MLP neurons of a small language model. Each row is named by its layer, matrix (down: output weights) and neuron, and shows model dimensions 32-127. Each number is 500 + 40 x the weight over its row's rms, rounded and kept within 0 to 999. Numbers have three digits each.
Before each neuron's rows, "fires before" lists the tokens most often just after its 100 highest values on Wikipedia text that the model never trained on.

fires before: "il", "h", "ther ", "z", "is", "el"
L6.down709:405479469466512502466525502486461473488464478526455452468528546473489454511440565488597545509546506526470563435463383524524559470483466561502470500554484531526504460504446588530552506568503500547551528427501461535504534463481484486534626546507487515485430530488479523528460521481492510492

fires before: "ned ", "ade ", "n", "ov", "ab", "ly "
L13.down385:483553473557470515558472495553530476466555453546487455476500548577485522466508473555469473527525472551538519466519512509536487449486410510513479565540483457444499439499524513472587533515496479515457506490482519587518520441499491467485517489554474497490479504515536500510536457420455492599

fires before: "\n", "==", "\n\n", "y", "gr", "s"
L13.down1197:532531538518440466469522444473568538488491465508464483438542508468498562406453466429499505509545511521580477530509495493464429457534539509445566484447478499509470455608502462504473548541463450490512496449539507540526477533487509480497553508510531533494521487498545465522491451463491503490

fires before: "\n", "ity ", "ity", "\n\n", "ro", "ell"
L3.down240:447513527437543492467459482512480463500502480503491482538522490466553501547495509517444544458516529494569519471483508530518462520527480446517517533453456589543474455485423543502438486555535537428512518527458441474546475537416452491494551524553486484511529530589488580463510487482492490474

fires before: "ment ", "or ", "ers ", "ory ", "ment", "or"
L3.down317:498564483504533448516487494542528581468567488531475511545493499527504441508439527480501538458495486471501486469520487453421476431380493534428481422504439447569489535552425450475502529442577492486450493519544480433491454516472494514553544501469455499544583505514515515488501494513491505536

fires before: "| ", " ", "s", "("
L6.down309:590454542600489461502501490528542425513547517477495537513491557495482462487552542493518548551486478456492567574530459526463520431471507538503476467552525533493404456512467514558604496508436455497531528517539543479519494474488477505500552528487512479505508528452484497466507493543500498580

fires before: ", ", ". ", ".", "\n", "e ", "i"
L3.down322:526517482465518515502541420502552516523566520511533418527570503484507552520505547448448441448500521508534468497482470425483509469451468413511487549459461540522496447505423554478486498446510488516546502450545451484561555490521536489500569474476501530531573489573462433503567505504407481563

fires before: "por", "o", "er", "pl", "are ", "t "
L3.down1211:467516480442483487430509413484494489524507491495485499487496472544471420471518524484435453508509524572504441488517490538497504490510509446593480584459484568520538521416548525578531505480419476511466463497425497472543492523624495539508444572454482483533536459561514463544418463576490479536

fires before: "|---", "n ", "|", "|---|---", "|---|---|---|---", "l"
L3.down716:572534427430433493545510467530498441488412521469525495458489466430469541556520478497443437476445442524512494487554480450508528508545465572520512545516486477531572542507466550528506496529480467498472531345573496554400496494462535499547475543525476537483602519564485401541498525532474489453

fires before: "ing ", "s", "ment ", "ed ", "ment", "s "
L3.down694:450479416517458490520563449518478499452469497521501509504469485547491517472483481539527499495500545501532455464460516482388496478546451508535450469493529522488484532589474534494555524507557492448478455500525415541450520462497517555583455529493525482490533469439504449518536512549563505479

fires before: ", ", "N ", "al ", "E", "d", "W"
L3.down1228:536502480440528579564507499486562531476551498468568586517514557525443486517515475573532515514443473563469467627503493436521519488507558513500547515482533421451505472495464498500432501516505528468479493492530499522571498453490525464520486463516543500469464481485518552439457527434526495445

fires before: "\n\n"
L6.down951:482440459514508501553502462560495488526532504514503513510584484523512397511456589460414486548510502547484459579477539490522511489402547476559504477469498512518501551466438484442571510497494476544505430475496509525453551497529554513474605426483538492500452466512467469547547483471499501545

fires before: "\n", "\n\n", "=="
L10.down852:474398458511509427550405475477459486476487484449534548454550456493514457505450502490548554572524506506455479450548492514508557524472480527544530521489542483470532451528470576443448460550506482544549549534552501495491476452518506554532520401539523426525523474485508482537502477483450492571

fires before: "| ", ". ", "born "
L10.down787:492457496455401413462445498537447461541462433462570475475497487509531480455532546515517460485423545452495516554481556562517519538435522518552459487455493539483442573519446572445458490507484498536454518493531464485468504478506551524523527465547561484527508569543458524474483501504414522490

fires before: "ew", "ti", "ew ", "ous ", "d", "m "
L3.down1059:587495542533500498513493534502501399473558492504507584474531539446497466425506520514502454526480475512448557498528552538511512454539497462479514432480555469479503516556484508441565534476433544535488457572560497473543524483511510545492445507487517476544500516548482453489486493398546524501

fires before: "|", "ed ", "ain", "i", "ad"
L3.down220:468458539478471456524490500469524513500547491471509551455511478489482509474561518494459533617552461475496554497509524498486511439573417470516470523545458456526542490499466472472479477460449521510546511517534485419477519519470490488538508450485527395444439474483509575513528487482535499524

fires before: "°", "N ", "3", "4", "5"
L6.down291:495494487480462476366533449517520468507525506485516507485531519516404499587494522480443554524538511472460428522490509449498589485497515466486520535494501544520510469493530470486522477529527542478539545604528501400514478495575470482490469489474475479471664513448470506569495493592537513526

fires before: "| ", ": ", "==", "C", "|"
L6.down153:472473521502358508513474521493484436538465519501456555464538488497483485479522490561503501460513526594536461533545541514507506569502478511487547540471450487526504560467472488486460503457457502470512484448485488534521503520590559562534558475461547510452532512463477457533463467491511527530

fires before: "| ", "= ", "\"", "==", "="
L3.down1427:494491446491546486447399462477502531470505490520438472450505468465538474487494498508473458589509550515534417610547456529542502532535534535478508515471466516540517534541516498514417497460514606550544428457543490488605559500553484515457500505488533518447475519468480508517520484542487515501

fires before: "por", "c", "t", "g ", "pl", "of "
L3.down444:540529493585489505537540411507463469540555483501463448427533436476500519549581503503478590492473511523534515535490479452476499490437537514478530549511513559475542519442568476482532502513382474425498564458445498493587428424517482542521477506443493519515624477561478416536553507496446497482

fires before: "th", "f", "d", "e ", "s ", "for"
L3.down1156:513454562457499520516479494530487580474531493541480561477436579448509538568442530506517417485504419495506557507505465519469507475559605488415524484470502472389481531552374579517554485487465549503459444452484554482504570472541530460539533538514508531464458501511496474478467510539434518486

fires before: "n", "ned ", "n ", "e ", "duc", "al "
L3.down1366:498503482490595531438516482512432486478540508532483509507512488462492444503443585560518457516525517536585547480425538470512501479466466430538527500485551502496489491511535440537451475514490471469529446548423487461485481510477507500548496534495516472527533436496513468492433489562465496515

fires before: ".", "3", "0", "9", "5"
L10.down236:432514459474481525515487499552510477514511558511534549456443396533465503554468419529489518500507463528500459540471455518486498406444502489511455550495548489492546466511495521498551482507564484532538593541541383547474460579519542506485534485510523521444484548497448470499528495527480512593

fires before: "\n", "and ", "; ", ".", "in ", "201"
L10.down138:497453458465550502495493513561476460490486489458544447567494523522540472537509475495414549555516430479457547556501539430527529532481511492547421522481560498457501446515488509517503424536490491510498477491510610440490527547594463473580408503515450494609524473524500483490520493498482458515

fires before: "| ", "N ", "E", "3", "|"
L6.down1043:501521464501443454562501572533479442528486519502420460521509453508479516471508551514497510585524389427445459500506513511466502503516453578500516510537531434410496531527432438488454480509416515547542465480508478580500487498514463587511494527497537454518461465531498579526491496515544526421

fires before: "m ", "m", "ed ", "ing ", "was "
L10.down1169:558557466514538435495476498534496409543468442513623529512463478455480526517549459472499540469554574518490455561541559532490524546467490498559503464442459446456525504514500473545452427442492488442526495528515485467514498564459495518516440493540468465464407521465535498551476480485523499462

fires before: "n", "N ", "er", "E", "ned ", "W"
L3.down663:508538579497444585492468486553498541529592472433483619507434530505521481414485503543583480495502542489564501526542554492495515526536479504453465547534472522462493553508483458538449499516542544513512448455482518514504473533582485525458378558493453533516502509498529533472437492460511512466

fires before: "ing ", "ed ", " ", "e "
L3.down1410:566554551512444481525573490471521448461385503472493568484527476605510538518470527449562522494512509513475434523535519601547447506544496479521496553545446431589514434508540477462421505538524501449521507592460486512515531530495501558463429545531493472427508557494500564535519508461496474558

fires before: "the ", "a ", "that ", "m"
L13.down339:503462440505505512487525530493497501446497553409545534421551493483522537504481506482482555500493473468540512439437464517540441494458563534496537475501429545472489525485513402471554543479488556451461446532508420522533489498513518495536517497513505510587517524483458503528541491551508516491

fires before: "| ", "|", "(", "2", "G"
L6.down1487:521461577542487518512488504469523529529553522519509493464526510515538524463515475602514546414534505526450480476414479498493577552413511496488533511505483436488457483495459462537530516495441507421427532465534529511444555479448544492546549516507457543475521509453505553455592435501616504459

fires before: "| ", "s ", "|", "R", ": "
L6.down29:497532522584506492469554468516579465436520518487471512482473525471485551488536480482608601420467583494484537517523509463464514486507517481508537588478502502493526461456445552502503509440520528443488566490527524484460488517494496376504502540481473494461479496484487523460528512578505519536

fires before: "\n\n", "00", "\" "
L6.down1109:502485506521446487517429452568504498541523491495574539449524519452478484439445512452512472599481552404550552551564518496523459549469491510559482487472482536540550461447506473450572500530508488495493433447489540483453552478487497443547592555466505501483507477492489470556544466451407505521

fires before: "\n", "way ", "ed ", "iti", "ity"
L10.down585:528466540488509449488527503489448467529550551457529439497516524458502491513506411501548511455517464513506567480534538492548547421511450551540499492510522501495524420452486612497515498547534457452643532498452518500543516493531446508413558492479504494538470491504475471468445495526518494432

fires before: "| ", "M", "A", "D", "N", "S"
L3.down874:523503472452529523497485443518537532458491468530554530485448442505514501515548460476565554530444462578442607526524497492475538481486459461562433463508441524438491540520423511473424524561438474579522559583536449491458426505461500575454504523521522530468499523580480498498528487441546544471

fires before: "|", "N ", "\n", "|---", "ed "
L10.down354:493466458424512538514500487528463476503532524494472466520471546498494560485475563508543566531494518528495511523433466528550505446511550507491505530517444559516533506548506463492490507396467420472512540529516479494489553501496569435512517431458496456562570468539504566568576505393471505439

fires before: "p", "ear", "ul", "c", "m", "e "
L3.down996:562551483439460506559494430512510470492472493494518464507462440509454408515505518424463495503549496514422494501537543576460497531550436442565447519472477521564474483532530478521524521547511438600452509512494479517466521524520511465480459573496487480501477433546468475486453504578524503571

fires before: "b", "r", "tic", "ur", "min", "p"
L3.down447:532507492481527489471529590511503483540531482537498447546486485492418521509515474458421492481524521483501420468469587529575452455436444450491555402467533456566549534533537496570415495475486514555504433477539504578529477518437485504494461511507500523506494510488518466541472490463504474524

fires before: "\n", "\n\n"
L10.down1056:537430525449510478516545499609435494515499487513504496480573542511477421553502460477418510520488519554450511458533521496495494470536592521505473532461544526472451517539466502515500461543494408473452565490523476503516442462477522488565513463492444536567504414586453526479497556500439419415

fires before: "| ", "|", "\n", "D", "M", "\""
L6.down505:545435545454520364443516483476526470493521493487409514505448540475490426555566567504541569490510421474482509446535541461456530528524477513439456531537501463450446564493542490524551516504504504552521507500493468517506500487450524526476558521496515469448463538549560447499523528486509529481

fires before: ", ", "ity ", ". ", "ity", "\n", "."
L3.down795:454507444447561476520495484435502528499486495520526466548528557480557508420421584484459519487552464529425488477483496441412483442573543472522525548450517465505502525512480491452476461576522487511551462580521393410512482454440457499491493573539494456547472512482464427506498491440530502584

fires before: "| ", "\"", "R", "G", "(", "C"
L3.down1361:573452497525494528465441471466478499498494515490430535544450489425505476514599471468441489490523491540498414416439522425482476544534456506476514519467479492557559458493525479539430479509534536503532491525510501512584533486515491474487509583443533529540497504451511563389497525474545512522

fires before: "- ", "°", "N ", "E", " "
L6.down467:438546470492458553507508456517538519448462478554492475525395474511556471473489553524513467462551462518526520478520509466471556519462480453485471510467536509469457488452528523622516500445508550508512529470464491541489467414512471447569510505523535526530487478529469619462432525529527514506

fires before: "c", "ag", "por", "ig", "als", "pro"
L10.down1157:479506512566498482492473498534449529511531533487522467500536467506501477485508458530531589532482552526549512447413447469480425511477523543486475529549487565546578550426540422505566506471431530518401528508462488497466426519484495475456537549469476480480524515482491500512521502523504475459

fires before: "e ", "u", "p", "for", "ic "
L13.down447:484536531477424606505456468479537512502587490487532525464507472509488552581517476483500474489527465539402427491498429408491466515552527459475498498508446496528512487514501527505584556518565523551401434447514422514510501500454506510453523504510534573504494496481429492548477480539513544523

fires before: "ew", "ous ", "ti", "ew ", " ", "a"
L3.down1:424486509497477557530434434505461543498505531481484556543433487573467553510480511504564496508476550516490525469485443449524537554553524518561464427504496442507482541569520493557536507471527509533524436517494494524517526546437475540485523515519550490493403558462532495532462501523532485531

fires before: "(", "| ", "3", "th ", "– "
L13.down699:559506417434466446569481483528573511490496488493466475469460505487468493575545528463569437471516549509485538533461465494453576473492565474449447510546485491495465450481489514454561478539479448470419584508556451517550487481531604455533554491555496465511513426533487470507511540505467454500